{"n_layer": 11, "d_model": 320, "n_head": 5, "n_kv_head": 1, "head_dim": 64, "d_mlp": 1088, "vocab_size": 13685, "activation": "swiglu", "norm": "rmsnorm", "norm_place": "pre", "norm_eps": 1e-05, "positions": "rope", "rope_base": 5490.0, "rope_fraction": 1.0, "qk_norm": true, "attn_scale": 0.125, "bias": "none", "tie_embeddings": false, "parallel_block": false, "init": "normal", "init_std_qkv": 0.025, "init_std_o": 0.0, "init_std_up": 0.025, "init_std_down": 0.0, "optimizer": "muon_variant", "lr": 0.00311, "lr_mult_down": 2.0, "beta1": 0.93, "lr_head": 0.00629, "warmup_steps": 30, "schedule": "wsd", "decay_fraction": 0.27, "decay_shape": "linear", "final_lr_fraction": 0.0, "batch_tokens": 65536, "seq_len": 512, "doc_mask": false, "train_tokens": 367400000, "steps": 5607, "dataset": "wikipedia_en"}
MLP neurons of a small language model. Each row is named by its layer, matrix (gate and up: input weights; down: output weights) and neuron, and shows model dimensions 32-159. Each number is 128 + 32 x the weight over its row's rms, rounded and kept within 0 to 255. Numbers have three digits each. A neuron's up and down rows have the sign that makes its largest values positive.
After each neuron's rows, "fires on" lists the tokens most often at its 100 highest values on Wikipedia text that the model never trained on. A number after a token or word is its count.

L4.gate211:137125140099178113083085097168102163113166143181165192125141086148111155156116110145139061132140115127118103114182106162137149149145123171141133072128090085172165128156011122125119162147094144093152122176156118148133116122122152157158089199183117143118121156145099098146106177105136110090125158170154112105107117093097117170153046170088199128128128168117094140132151062150133085133108
L4.up211:165121109113153175124146129190127119103132093117120083110114136108077148162151140048150157179097132108150116102141096104102166143121145113118086135094154073160151160132139100132186133158161120156145148090143091156185158156165170113089145102129117104070165136130142114148151074122111151164125176137111060112087165084146076143155123175160130146101133063111183195147113170136171086100127
L4.down211:162130116164157119116087168193108096102143077161172159102130073140170123077152129086155049174089114087174141082134171173135110131186063151138147061156139174104157125124124118158154085116117142117130141083153155091123192152179142102104112109173123124109181109103138139109105140138109077164188124117139163134139137075126132151112073162140149114130174111111127110145110184098148054096096
fires on: "\n" 60, " before" 10, " |" 10, ";" 7

L2.gate813:081143109123116128139084115116180125115127112097109106137154085127109173127152120112157064129124137124070127114085189125121126121127109212124149088119097106147172156149098139095104184118135131097082143057134131078109169099112146121130114136146124100128162079174114097138159157162159133056130120114167099131111117133149125193141130155129088103124155088133165151097143136136182087121078
L2.up813:137134103152106139093114162159136136100083107134065082083093091153085162124141148122112136130128096159097148128113132164102110134153142158137115114106059155115154073159070111132087166132159106049084137099117141078088145162138090149125138147119150133113104113093148107180135129132163099142143126130118084162061144137121050145114148140101120191151150127069118121113182135153143106188138
L2.down813:091115182152116145090102108147098110115185112162115101115178095221174056118094099096135151185133080148117138117093098184101104143145078186092090085142149135112123118168111097121050116111139109145088118089097165099156105135192115091157138162141157120105091119123084081131144177174149135150171103096111116100126124119106091146099126117113130171098186104126114099132105176153210163142134
fires on: " |" 26, ";" 22, "," 14, " Japan" 6

L3.gate610:167142109156122113176175097135117124125115173141137125160089133091136099098128146054118086195167154077128114137174115107112113127122154126134137115113152155119110103096119168137133168104089086082081087088121149145102158177148091141153146113135144172114131114178153114152151139147117066065063154208183097103118062105126131123106150136087175130123155111129064158113107090080130170113129
L3.up610:137092116142092088136161109132134149158142143115142138100083136145121115106141137149094085174142166084173132080147134114116169126091103106118118149081093176090101124120104079107183080135115111116083146164132137146076137080093148093117150074088054146183124100109101142099141165097134139132097152154145136172125139136117131132121175086106142095177163090078154194115075085107145163060087
L3.down610:073092122146126093163097120165151170061121104142107145129120117131079090157144118088144073129129219147180170130142198098111169131101137101125081183145147113139111131044154110134088162146171145167092125157108133160177125173071164087118124146151142157127086081123153178078108122194098111112156123094185126178103171110084144108105135140149098113154157142177176139149093156101160135092138
fires on: "\n\n" 33, " |\n" 20, ")\n\n" 13, " =\n\n" 9, "|---|---|---|---|\n" 6, "\n" 6

L4.gate874:073140130160102069153115088092150144138150198159172185064091060078068075128161138107139091115119128123129110133115106126127123136138117128100090095125113113136091064150124148118130177183184157136119120152168132146155110176059127147103135144190093167152090149102139187149164107140134146147171179174145103114094142144134143149169153129180095147101167198117157183125115144131095100155188
L4.up874:101156149139101105151126163132125111122158137118151158118077095042077090209141156114122116114115086139070155141081130114146144071125151104099104158128107217200149125096165125171159163150152130140115151177119149118145176118102109160117175133114124137118118137109103196131114076118133112139137140173162064112160088140101161157160130139168151125088139180093130153129104072138137161129118
L4.down874:126136087111151074146065162127083083121161111174125160113173083096141157133124122083155102100178102113108136215129110133070102102091126074099104158082143160166158135107104111136119154123162191126126113137072105104131151141163197140090142152099124163129123080107121174141114127180116122137154107122170144129104100165140125158186091182100182089097221150144147104089164116086178134067119
fires on: "\n\n" 38, " |" 15, ")\n\n" 12, ";" 7, " p" 6, " =\n\n" 5

L3.gate607:102144121175132095152170120093132101132197157083113172079126103168116127169199182134090137124103118129155128156163154083122103065182139079096116105084089110150155064164124117159127145070074118069115138161110116124135116107100147108107158162104084127166117149115155118148162101168151142100116155124158106092162102144154110148112149127092106093133194146143067170135028116107127139170118
L3.up607:130109151159118096130194124108109156148104158112137121113096126113125143127100158139106117094122179160117144142099111128142171114151121089092145105112102105157129094143152121155177147167100080064133165104163121140135159129092143085124167114110124184107137103088129132063180141170152094071107105196135158118127084093137114210151141133106123149144105149102078187119080104143167105211168
L3.down607:166123146151123082166156124104165065140054124126109161097099082095085098133149098066149126090177135109144132131091136180138138128097154056156098168097144113137131130080116060154128156196132127059121097132143081135169117174094162109159100167114134148106076092107096148044083104159113041053122142115146108127165125155088164116177126103102161096088168134070152133127116127096150144103170
fires on: "\n\n" 44, ")" 7, ")\n\n" 6, " =\n\n" 6, "\"" 5, "The" 5

L3.gate478:070081099144098131152133121164152136097169093128113132155120166120150093124171089126097104114105092151180089125111080131083098154108111156168107151133122141091133114154110142161135150114137132195113120117118075106112155123142090078088108088166127158148137117124107155071093148158063087199127084127135150140166101146097141056121093115195100099159160122150107175166120172162144180134058
L3.up478:170061113178142096140136150053179131128111106136154089078115138105103179094086140145109100174150116124120153162085116147102067105123122128116168104118152102087095099114181147109097145167096152123153144131127142118132134145160103107174153137107097089159164105166159137174163166165122162084110053175138129192164102077121164122160103106140115105143112126081129193133105179109142114169176
L3.down478:160112134125062076140050133168108146125187111115099127115150113111109114071149067088137172113161157116097144144084135137061126132090130133087187083135173129125117125161148082112181103168130128141100157095095173137142183112152158136139161070086132146052083109169086064138082166140158108107118061149145117161136112096124110098153156163111127100152132116184159113148070139077143072129099
fires on: " |" 48, " " 43, "1" 5

L2.gate713:109143076163081132152116109101043134152130165151143059107120082075126162080106113048150175141129110118132147100104091142181149138087169123091078130164115183162080104168132085122165160101066090115104144078145139183100137181116124176138141156169150139145146146122166148143096163147085187130155139182177154111149090074133141165180109132141104153122097168176087115149083105129109155121144
L2.up713:143085104148094072124087129139138132108197131104163156152159132068124182151104104104107117157116108138132145091104086118144111175072185101145131130177150170170113133062134137145105145173154072126148039123101104115076139178157125160117110105150111163140109121152167162156090094098123178128148194150144149100127088140088117162181116135135156152129144110184092155125093107109113142114166
L2.down713:142122100130159085095090097096145164120108088167156189104152036104095096128159101059111117100131124116166128127136175151094122162115095088142052176064140153158124119085129100176087148131133140129127151078135097190120120136102140124162144158121134131111116080151140154097077130158086141145110118178179180114141129103096147193206174083134168102107098195167187118154095147174141151117131
fires on: " =\n\n" 55, "\n\n" 31, ")\n\n" 13

L2.gate107:113159150143147150081125093062136061127105103118156106151107171116067135145149089136101167158158091066163176145189106167072133144130181102178088090108137147179079136127132120158161141161115102140113093167137132192112128123110102139101117146125136166096136121079155125151122134097094157222120115100121115093123111158160101113178179090114138166116146137142139168129189185167135059154155
L2.up107:108182101120170149131121157106139109181109123179143124144126157175161139138121121058129142160112115166116161146177089148120187162082129164101113108160185087169136148129098172119184115114120164102125144136165096116114114181134164092121117148144138132157137182125116152177196155105124195083091166099136140130131104137149101115081140082098141137106131110152086145137162114111121084127106
L2.down107:089075117088157087189172167152133154139163133118121152192090130098128137173087145124103124108076178131120098090136114105175043126115149135100176126119098144084105159180167123193157189149122137125126113126180177147152131102192115135139108118104154110132092093137165138125105121169068136102100101109105122123124118099134123171148108143149140081115060171120095054111180103109144135078110
fires on: " of" 54, "ction" 4, "ing" 4, "9" 4

L2.gate637:195105116136114155109141168100079139123179110079130132126085157123161124073148118124089106116136143107148120160062151141143154167110148092206177130097142073161112148072166181120147137137159149143149126100125150163152159155101155152093098146138190156107089218067118110060124170113152104117163156124125101135130145149137137152116135088048078107118119169175160160054098195088085176135115
L2.up637:086089140121116115159157108137142078087135161132089160141143096079162185130097096098117130071115124117100124055053108109155171161126165117169138151133147155099069214126119122133095144129193087157139124166103194102111088101147064139046137123177182112119150138073137092085117114130119145094153114088169146108092082140128104078146128112119106138096149114122081151059124179105167144139126
L2.down637:171112126109118107130106126119133079148228145178167173170146118132142117116092120097094154109082137139128156079123120176084114082167170109116122152142169127160129123148181128197159104099119111175108100152119189105092142122161146162167119097104091171143114130131159181123162118157152165144117110178109094089181130117165162097137157127120111111172074170136089125116152120074096129153072
fires on: " |" 21, ":" 16, " song" 16, " album" 11, "1" 10

L5.gate492:112160169144128078087092087093139142085136125220129111090141120126092105060178108097156151142096181177139180092162117138147132159094145141178133075104107174124175125193150133154092102093107145119141100098137078145160152043120092074089128160128157137101131093081081164139121129150138147152166083163133142114056138141136110177135108147096104187143138130122164177093116117065114180152153
L5.up492:080103123135138092128142120171064103135126158124122131107149180126107116093136077169163136123097180117145111079112069110120111144121127140114100126168173100197103159114138154162201154161106139095079173150143153158104108115107109152111135106095147125164097153106132131151081135104182136165150131111171114110138147073116161157141104145115133139139073115129132149133140165141136091146179
L5.down492:170136087141153129169105115089107110130181100089130149151098111141168113139199151106094122124110125130149133154081173138065131091224114118108118156123068112119152133110117154130114079156101144173111110124119145108098114152165093050111109152139130111108155134109087105117170153157143042112151119086158106124097145137127122141127114147142125071132178126116140170152129149157143047144205
fires on: " |" 38, "p" 16, ";" 7, " of" 5, " its" 4, "j" 4

L4.gate72:192103101095100107118142111129126092111117115087128148016149120109149131182120136190072109108148189105120100069124188103106106137123120154121085090113124144159114090091112086071161115169127151177097104140116100119111129144136156151155146106139087122071082163173120096091123106180165108158116148065136146105090173171098107144078158103099085084153098195175157144125081211165130116127074
L4.up72:093199160103116192111130121143066150107073154107175103175169114159091134161176119193099151095111131173095115110118186159105164194128126154083104203160109143134122177174084114165123110146111094142096115178101199075126099194141041098130176178109091168169148086087136184150163159126149147170075157100144090127111122131135090131177117177150144114165137183103132142090171107103128133103174
L4.down72:158126168111159169107091133146108111106138115069188156140095099144145067131071158149138120189117172111125177114182167111125128111110157079175069074156150117111134176164118176116124135167168067105166151083116127148085132138115109140198119080056068139116131115121157114135141165182108124164195108099118157170093140163114129131200097138126116113119116127134222117137103208182103119165131
fires on: ")" 27, "\n" 9, ";" 9, ")\n" 6, " |" 4, "ic" 4

L3.gate708:189150119182096109111167119161101143160100135147120188163091109122129158152106090104092155101093105126131103105139116107120141117128123122118127109103113146124198095145103108152159129148084125129166139184113115177073152137138129106097130065134151111158136119141131178095114141115126140073086110164116098157133077165135142111139147095115154109116094118132093125132098191188108121167126
L3.up708:165107107160181136128154165123068112152133193093116125189126082108099158142109132118131092136120112165166094129112118165141134097147115137105181132134152097123111158164171159100169154153130122167142121139106174126146123113163051086100134129142136099125149071164088126139196167149154133037123122112142080112108166144124166162114127109108137162141112114127077190139112188065105155127108
L3.down708:148116163098110099108130088127126064058111177083157198128087130114147165086144144131116130114174164120157142143120125139043115087116169101089101111127155053131166182131113091164088106164127173115130095120112153105093107113159149110188079115110084106106171157135106147124109163140142120116080095121147106119129147125132182128183112115148073118159144121085143152117126150106138078162097
fires on: " |" 82, ";" 8

L3.gate515:120120127123213135183147062128118137176136118148142050140084099138103134137185111130127097093132121150206178104162175114141149125124136159138105093132143125147170162102132170122088112100095097115147085132149107091182189148133160151129136172125091093152101136167143109122163122109117087095106148103175115144076057168118123153132157070135192105132109175150117078151115121155154120120113
L3.up515:081158136089081100156086146154110113109104174209181124142122076114067142120146127131159150140101154098153129137110115123087169099132073123080108186147153167151126135135169141088112152160109093102190146137110167104156153206123091068073164168096178098142104135142123138144153106133075095093148125136093102106127139138153127157138175093090165063084137142120147185106174163113214123146138
L3.down515:082106143092085149165106087145089134126127140135169082141114048097168147177103173135139118096128171151098163103116132119096130131142127115146160109096192129096130124159099140184151170198180117129141125084130174117072135097112113134147113163075149090058132120137146150155099160122155137097093144112188140117070126130140151125142108094173138067192076160131133130115131228174162103151080
fires on: "\n" 45, " |\n" 33, " |" 6, "2" 5, ";" 5

L2.gate496:144114177086124144110168104133134141169080163165142189182107129126123149115118110124141123123115156157119106168120115116069113115168119116101137145109149116173176071108151169109124142120070096117130181152136134176124116137107178177169129174159169234116146179201129109116135144168106160102117122114117113099174097088093108112133101165107116105114117084087202152117169102111117138131071
L2.up496:109180165098108151173189129168118128160134168158122153136134082109124189134098181043088146104129097166130103175097166160115125104182147117096113135129132120162156133106109180104078061090109125103157161164128154167065092162115110141180120153116148128167134144145146106147183152147114123073141172165095128128095157075111140091108092095146153114135119094099139139124124147067127114092137
L2.down496:138095143088110138097078165143155150137099132205114159128122111140066081074134135128145127103198106149136151109156117093138111141143169134135133135141110088137114092146121129136094140157164073136114137170142114104099183128093153110157132152117117124097116098185136122078137131100092137160072118128162102107186105137201166165131118109155095096119106115139166108091077150113141135115111
fires on: "," 47, " later" 14, " when" 10, " along" 6, " of" 4

L3.gate975:131144103110132132114086074097166071105119138153138058131122131111137142137179178125164106123138180083175122134174074192112175096103127150160181190020196111139116110187168102100127129137147128173091099169086138166102113166159139111229149095145131145077058140134090128183149175144087104102176117128110084095157155183113156130104131131107131082145175184136123179140152137087128197113050
L3.up975:132120116125138149108127176161199146128129124084190092138088147120091178148133099122128084125098167083209137110121112168102110096117117093193187127136103088119184118125124125111136095114053117163186132115097137092096095124133071084189115076107126158131139128110087116121083134125081051076061189135153181085112098112133139109091140104090131094135175084092117176126113087079163137127076
L3.down975:091135114068115098183104129131080142109142109091069100124095105136131132139080125147147104134133208143111117129142121161103108112117146149118237164102128101128159068151160150116106073143132118127168217155102129114129133113082089106159199138099180133114125123112085152140124159146126058069206167089163168135183129080148105156127103169060131011144207145075147116136160141167143119117087
fires on: " |\n" 84, "\n" 9, " in" 6